python train.py --n_layer=10 --d_model=256 --n_head=2 --n_kv_head=1 --head_dim=128 --d_mlp=704 --vocab_size=4096 --activation="swiglu" --norm="rmsnorm" --norm_place="pre" --norm_eps=1e-05 --positions="rope" --rope_base=10000.0 --rope_fraction=1.0 --qk_norm=false --attn_scale=0.0884 --bias="all" --tie_embeddings=true --parallel_block=false --init="normal" --init_std_qkv=0.0387 --init_std_o=0.0387 --init_std_up=0.0387 --init_std_down=0.0 --optimizer="ademamix" --lr=0.000517 --beta1=0.9 --weight_decay=0.37 --lr_head=0.0112 --warmup_steps=252 --schedule="wsd" --decay_fraction=0.395 --decay_shape="linear" --final_lr_fraction=0.0 --batch_tokens=131072 --seq_len=512 --doc_mask=true --train_tokens=536500000 --steps=4094 --dataset="wikipedia_en"
MLP neurons of a small language model. Each row is named by its layer, matrix (down: output weights) and neuron, and shows model dimensions 128-255. Each number is 128 + 24 x the weight over its row's rms, rounded and kept within 0 to 255. Numbers have three digits each. A neuron's up and down rows have the sign that makes its largest values positive.
A block is one neuron, or neurons of one layer that tend to fire together. After each block is what it responds to, as a language model described it from the Wikipedia text at the highest values.

L6.down46:122199137109138159117093129092120092108121114145102120114121108106122137123113119149105145151124135110126102093154104161146128149169166129104103134153147151099111177154129129134143135100088142107110122131102104093107160127160150125127154169121120118099153114116115147098092146155125162110128144131134120141083138140118099178117155121086198128147175130126142132130102119147120076101091
L6.down52:169110157126152113104127137186142136103089155120178103134138119131153146122109157145108135129137166099108151081132104131152126150096109136134169094168095122138151128174188150125108126098127176095112118150142180082121138140143153101095147120097124127142119124106145111092118113121184079133125161082150142122101121064147125123087113138141115107131174112129133129144163098144144129152126
L6.down119:134130083098153123113125113139129175176114161119141144097109094128154120146095165159133104115088153142143148120133165117153116124132162094133170145142168099088159093142143122128145115174103123181162154090123161151077102118100137147117137139132150162122109142144100128136130104131129103120114133112112070093186118130133136144123169086136108109150149131123128131129130129141127161083119
L6.down133:155096107153095169152116135113096153140109112110097159175092150063154112192119121145121127134109115149161139119145126108128134081130123128110127144129131119131108152098127161136135137147114141130175108120109129148110084123126143141142169103119136092150100145128114152128096140165154134154117080159113148133119127154125136137137125118096152138104169106139102173131157113131136155135126
L6.down243:151140140096111137141126122143103160153109132112075128106111117151144163135135126143136185082070135100119100128119124110147165138106100134171127106158106111114144099129171111103160170103106108133104073141137120123133130158135147128139120135123121087114153094151123123189089108158141128084141156150110103115160143135145173097116146115115105113138141103115122128111131114141076166081114
L6.down363:106121151152153151160109138059130106093134128178110131176153139086121109173120109127138087152121106109100107129124110150141120185142138137091101112106117145153173092145166099118154136131088109129134094100091130157159151156119155136110138132133130093138122155103167124086139099117102117093127120144138149108115130101131141151138137122160135095143121116142109090105154170124138128154122
L6.down384:131127112078151115138141115151190173099104091106133101108080150110128147107119142107149130091102123134113140109135192101125128124121154152091128146162147129155120094135160153125088137152119107167129118106123149101109129120127140133109155085153133113076115155120139103124100127145153141087121128088128137131122166115105119113114148132102132117092146099158166119134141127106113122087122
L6.down509:139115149118175134071107158149099136083109136151088101137136078089148136122126096126113110121115164150131105119142155158086153145076098107120150138116144081159111125157125129071178143115114136124101119137127125155094136131114168125118153170157138143154152118141125083118114088147130118107122125145117131099154136144099135145150113134169139077145085110117082112135174129091126131135104
Opening parenthesis or similar break right after a name or term, just before a gloss, translation, acronym or birth date, e.g. Dipsita Dhar (born, Equity Group Foundation (EGF, κεφαλαια (chapters.

L7.down20:104094101134136153101123129170102106120107133095130095126092122112099129103138102154083136122116143122168131152090136119131129099164140118132177134157166117141093140131134147096123104137137124114117139122154119083130158179141152131109161110161136143137116150131174140142132137165118091135118102140135118166146140106158134163150122153124103107136077155140137111125186138116108168101093
L7.down536:135093100144140110098123128205082177126123137146113115144120087157136126130153128119103097130088114138117104135112088137123113115173126133118157106149162113117112133104133164122124140119157150117148129162114118136196122178160087082155133110136125128142118098133126127131170123157125132127175123128145134140099108102073120123080093145085132125099129105134142119140102137141125107140083
Opening token of a new entry, usually the first cell of a table row, such as an opening quote before a song title, a rank number or a date, and parentheses before birth details.

L7.down32:127104105138113148198122106112120144102120072109126163136113129134101142164119155089132154155131095128142112154149126140083123141129139150109128188128148139137179122196122141136141140114136123123129148138124140161119144103135049114070168118093113086147114100151126138150115166129168125091149089102129146126115119136088143143158142101112158112139114124173163144133082116131096139137148
L7.down222:128138101121133151099115137188092130133109147102131047129127170099130121147133091112148107110155095137138158088106158157114126152117138128176112092146118103162143059112148112127133100093119154070142126129122127133134110136082146129107139108171136133119152143157111119118074118099110102158120141116146113137132114108106122156155139122089127150140129157148160127109116125169134113132169
Prepositions opening a new sentence or clause, mostly On, In or At before dates or settings, such as On June 25 and In 1953.

L6.down41:152092106103148084115111121163103143142106154142159129128130104160158145115092185113115128075097128138149109118140112127120130110126156086157166112143141065110169085117123154052133111124107087127124141161143188113113121110114127119127122140152159145092136142105135144129124102123145146116117117104132181105133089124111118145121127144110140131126140148113124138128119113142120140123102
L6.down360:145113165133122108140176134162101137153128108123104125169133115105132163137112121144127137130126120135110163118112159157139189112141144137112143142132127149110108139146149137093093177151104117128142114106126132096126119117114116143096155132092131154121150128111150105115140120135107118151122156125143107115120127109170129173108124128108154107154155111141127107133124127144130121125139
L6.down393:183132141150116148113120127155141190116080115110122115148136120127149176092117135111160109126148135102112191141087110122108085113145152158143117143126134151157130163129119129152137134146078081126128105167155120098123091147143127123155114137161113189131148160148130126138122125118105135124092138096138160123116144122101143157105131133132056132136150115124097152107097111172145114084116
L6.down463:106106143095122138133175124099110134120127087134120079118121153127100122139133129149096146148127141089131127125158120090133128092135166141142148151148159125110103138105141147132134150106156141145120123129137132140126105144199095143167150142115147129122105129112110152145076182143095129166109117135158169126095105121136159118136098116136149129102112110137102140126090146167144128109107
L6.down471:113117137167153115134146139080105157115181118099106080134150151102148135103099126101126104133116145122128105110110112129099125104179153132145112112119132117129138125120165092135134143137137118102136135105102131122094141124143160089147117142118150058137092150094150130143097136119112154150131096136083131147111134156110164117151154139161121144133142124111161164121130123106147136136138
L6.down490:135098105114122145087150122163122116133093154104131095153156113147114113096147152156133146101125185142134142110092114100132158142125106163147127186122104080119107100118116124108160099159167087108146119153133126138159112122168149192122143161143122148127155132150165118160133157128153126183129109179174134141070106115120146155126129124107113153143145142111066110155138147102125108130114
L6.down571:179104148123134146147118148142155107103140105133137105082165119104146117165146134123140127135126106163137122133155139107179136100141125129175159179116122107142141106124083117111104128141134129151112087150116179121130134143113145176139141130139143112096121128084108097166144114130106123116096137131117131128179102154118155108137142112106112134126120087120142175096133127137136097129140
L6.down655:153104168133161119163128120158072133137097130116174127154139112100090147115125115148077093115163173112129151144109118122075124116119117091124131149110141083146141162116079132063129150139093114122129099140077109131124147147083153127143155135128153101121125120150150131138117169095162119192107076085121145111136078147115117125148104109126084102172135118130106089103124135137150083177151
Tokens right after a period, most often the pipe ending a percentage cell in election or sports tables; also sentence-initial In and abbreviation/URL pieces.

L3.down62:150110159136143130105143157104188158113107122155129129131102112145140152143104096126137112125167128147125143126083114156148118121156141141095113160158145103128118138113104122126126093124154200146114155140159166159152140115149140143137120101154132164118123184108109113142163130137139119162097098178095134161119151135159153074060120119102108139114165115161109120152119122131119152141129
L3.down89:138121137140110180154126160148111103111151142122073153115102100106119172122143102139141138125116110077112130133149092148087120137131122133111128100137121124155107126114135094123090141097175128130145144142115079093130087159143142108126124147112127154082116128128134135150104144131119141124130140069124106080136147094122102096108118091135105128133104177119151123137115137149080118164092
L3.down166:083127085090129150127129127128137085120119131114111115099139135144142120149175137145100140114113155078138165119132142142142124131126136143069148119129142153106131104149138166138138138137135126157131164107146145142092146151122101126151147136089114137141129101137117104134095134148128145167099100074162108107087150177111117105099093123143141109123113129063131105137127102124125113088132
L3.down224:104137124136117169106092169136139130086117154083129134139097144112123163164133114159124134149138143100149128152113075084108105152102136108145160130145128108100177116122122077158150120098165137074185157140116155102100133129079152157149144090097116116119144116139140087155105125102114132128130121114135163129087111144136088168076152101145130118153116075129111151156116172121134088132133
Opening quote marks (straight or curly, double or single) that start a quoted title, term or phrase, as in "Beers to You", "boxcar", "Father of the Nation"; weaker on opening brackets and dollar signs.

L7.down119:137130092142120119131122137097169121160150125107115180119138117146151147164104119119187137149131130164140134127124114160076146133147105061155162150127126102123180149120113165157085112126112126162140112161175139098151160169139113127143184147114133116140097126092113093183111120091095118111142122104129160134145104088125127165125133134127118095093138100158129156114099086126107117128088
L7.down689:116094107131145129090079175141136080156123068138142102149136123104137152145125133121117111122065109143130117090146152171138174133109138118097113187128146175106124165100168091132121104105150087110107132118112130114127102139115130176113189098118164128141107129082119127168150111115124125184155168176110121133167125167144143144114121153140093109129102136124090130117120138131143129121149
Early or middle pieces of words split into several tokens, especially infobox field labels after "- " (Subf-amily, Rele-ase, Comm-and-ers), plus table pipes and prose (se-asons, Hur-ric-ane).

L6.down187:134134157176146108157162123143110135115105146107142110103089121158116084176115076154158152127131114108152113138126138142152099077140107087120157136124107123090107142150141144123166145076130110119136136089131097118139087122109130134139107123144164097104101100073148125109151155132110147130143068132139143131133101107104177147156147166086154139102106150154074162116128130127115162159142
L6.down235:167089171132148146143133128124135115123146126162137132111128097159166152076111127162135132139127144106111121140127158137101154092119128117106148189126134110171150153136128114131111122123129123103155147104125124169129118111129141128154087127104149169095138122114141094104133156119123098105049162129125151167129129111097145157109148126098127140133117160142125110112124153136135119104113
L6.down270:137131150092121187146124105188097125140095139117152106120101136131123142081160124145147125134134106136160157141138105124091139101115084109163123125154170173113143104137120159138150115145105146133180134158079112132146122140101134131113119122110105122140138127100093113103123095152148143150142093105137086146087104175129153097125178120069138146139117139123114127075157115148119124143154
L6.down411:162126165126121128136137118110131113130084118132129149155117096158142106115140152109126112067117134100100123130151167145099125108144090119160087118092121124137123113175102101124112144092117102097130141136119091123153157147095122138116139075131124140138140073121137132124137128139135110122101139124116156154158133141098143140121160143116164116125151136146174164146126113148159168144084
L6.down555:149153121141077122112144101110126150164113130159124144101161131162115165089104126156121162138132109116112139195129085145111159130148111088092146138151102100129117117129168137131150181158123121149182128111127099087125117059101133104163135157132131117120137126114099145117139130125123082124160118131200135129123149125075143122147102147172115150099145136159145148133146171130141120124140
L6.down619:117087156127108128133113170095121159096120111111140138077083129140124151103129110130152115130143135096106160143133131120128108069158122119141101146114077143131128067133167132158157111141147140110146143140141166108108113131155115127122161164121145140109106129145190087126100156116141133126108164144146141161110100123140166129114117129172150120072150090146129125110112120141118154100106
L6.down625:126132197133061134134156068189132167138138120106111115140103147120132173117147107137106163119116131149155116102117121126144171128152107145146073145110157122147156116103121166116107157128122115152148171092158121124142121151140101139167144118134157130119126125113113131131063117149125087151101133098115112188138129137101146125119152127132129098103156156064086112131117143120148119134141
L6.down664:151140094101148109133157147151146162118126159118109142102129153116117126115100117180122150107080148116118140140119120140162116117161145131145130091108154158084148156152102143147146134148146138158124085142100078108147115154091139119167153163149117121162113124121117092083116140120155129149165142115093113112153143094110126113176139115101127111142082089137159123106141139116117136138118
Column-header words in wiki tables right after a pipe, such as Team, Pld, Club, Title. It fires more weakly on mid-word pieces inside headings, lists and prose, such as Cl'ub', E'ty'mology, Back'ground'.

L3.down189:153113136127127135125098115129114117124121118124175151183116109106137135147124135191132137091057141152147099155153118127106125113116143114122128094159114125151134123126153155129144225089120162118143109145121129143114106105165151127080132108146151072111138133139162152159112098085143148096127124131137188142131147161102108149145145140169081108149138093114121157116130089114146121102090
L3.down196:111119121106114167124130092121112107117126136125110139107131148130181163167151109141104114121098124117105137182109077106105180141128092124114133133169119139141151160149118136116126114142135148128135127138102127162152133126113149140129125156100133148091137098140127123108120097112169120104164115117123201068093138181123108144089133121186106158168113130119156176124147120126128094181121
L3.down349:137156130129144122149137154167117071155114125071089155088101131121155167156085130159145091133132131137142167114136082127186147125160161109101129113142084156088158114088103132116104118150164148112080145133144157173099138111095151113110185099132094127131151117145146146143127091109172089157145073149121134171103138111150162123116112121105113111137130132080114140113121124107123101086162
L3.down493:096116136123122114181093118104123162118173154148094122137149161108152089098151111153152145128151113135169155096113134131136150139131111127072139130169102147109136143146102143088118145135147148156128111153138128165108103144151164144126131168138118127097152146149126137144139110116105165133148172175108106164103106162113152167114112140120107127142118106134165102099083146090124137145098
Opening parentheses, braces or superscript brackets attached to a word or score, e.g. 7–6(7–3), 75(NZ), Samsø (Samsey), plus "==" heading ends.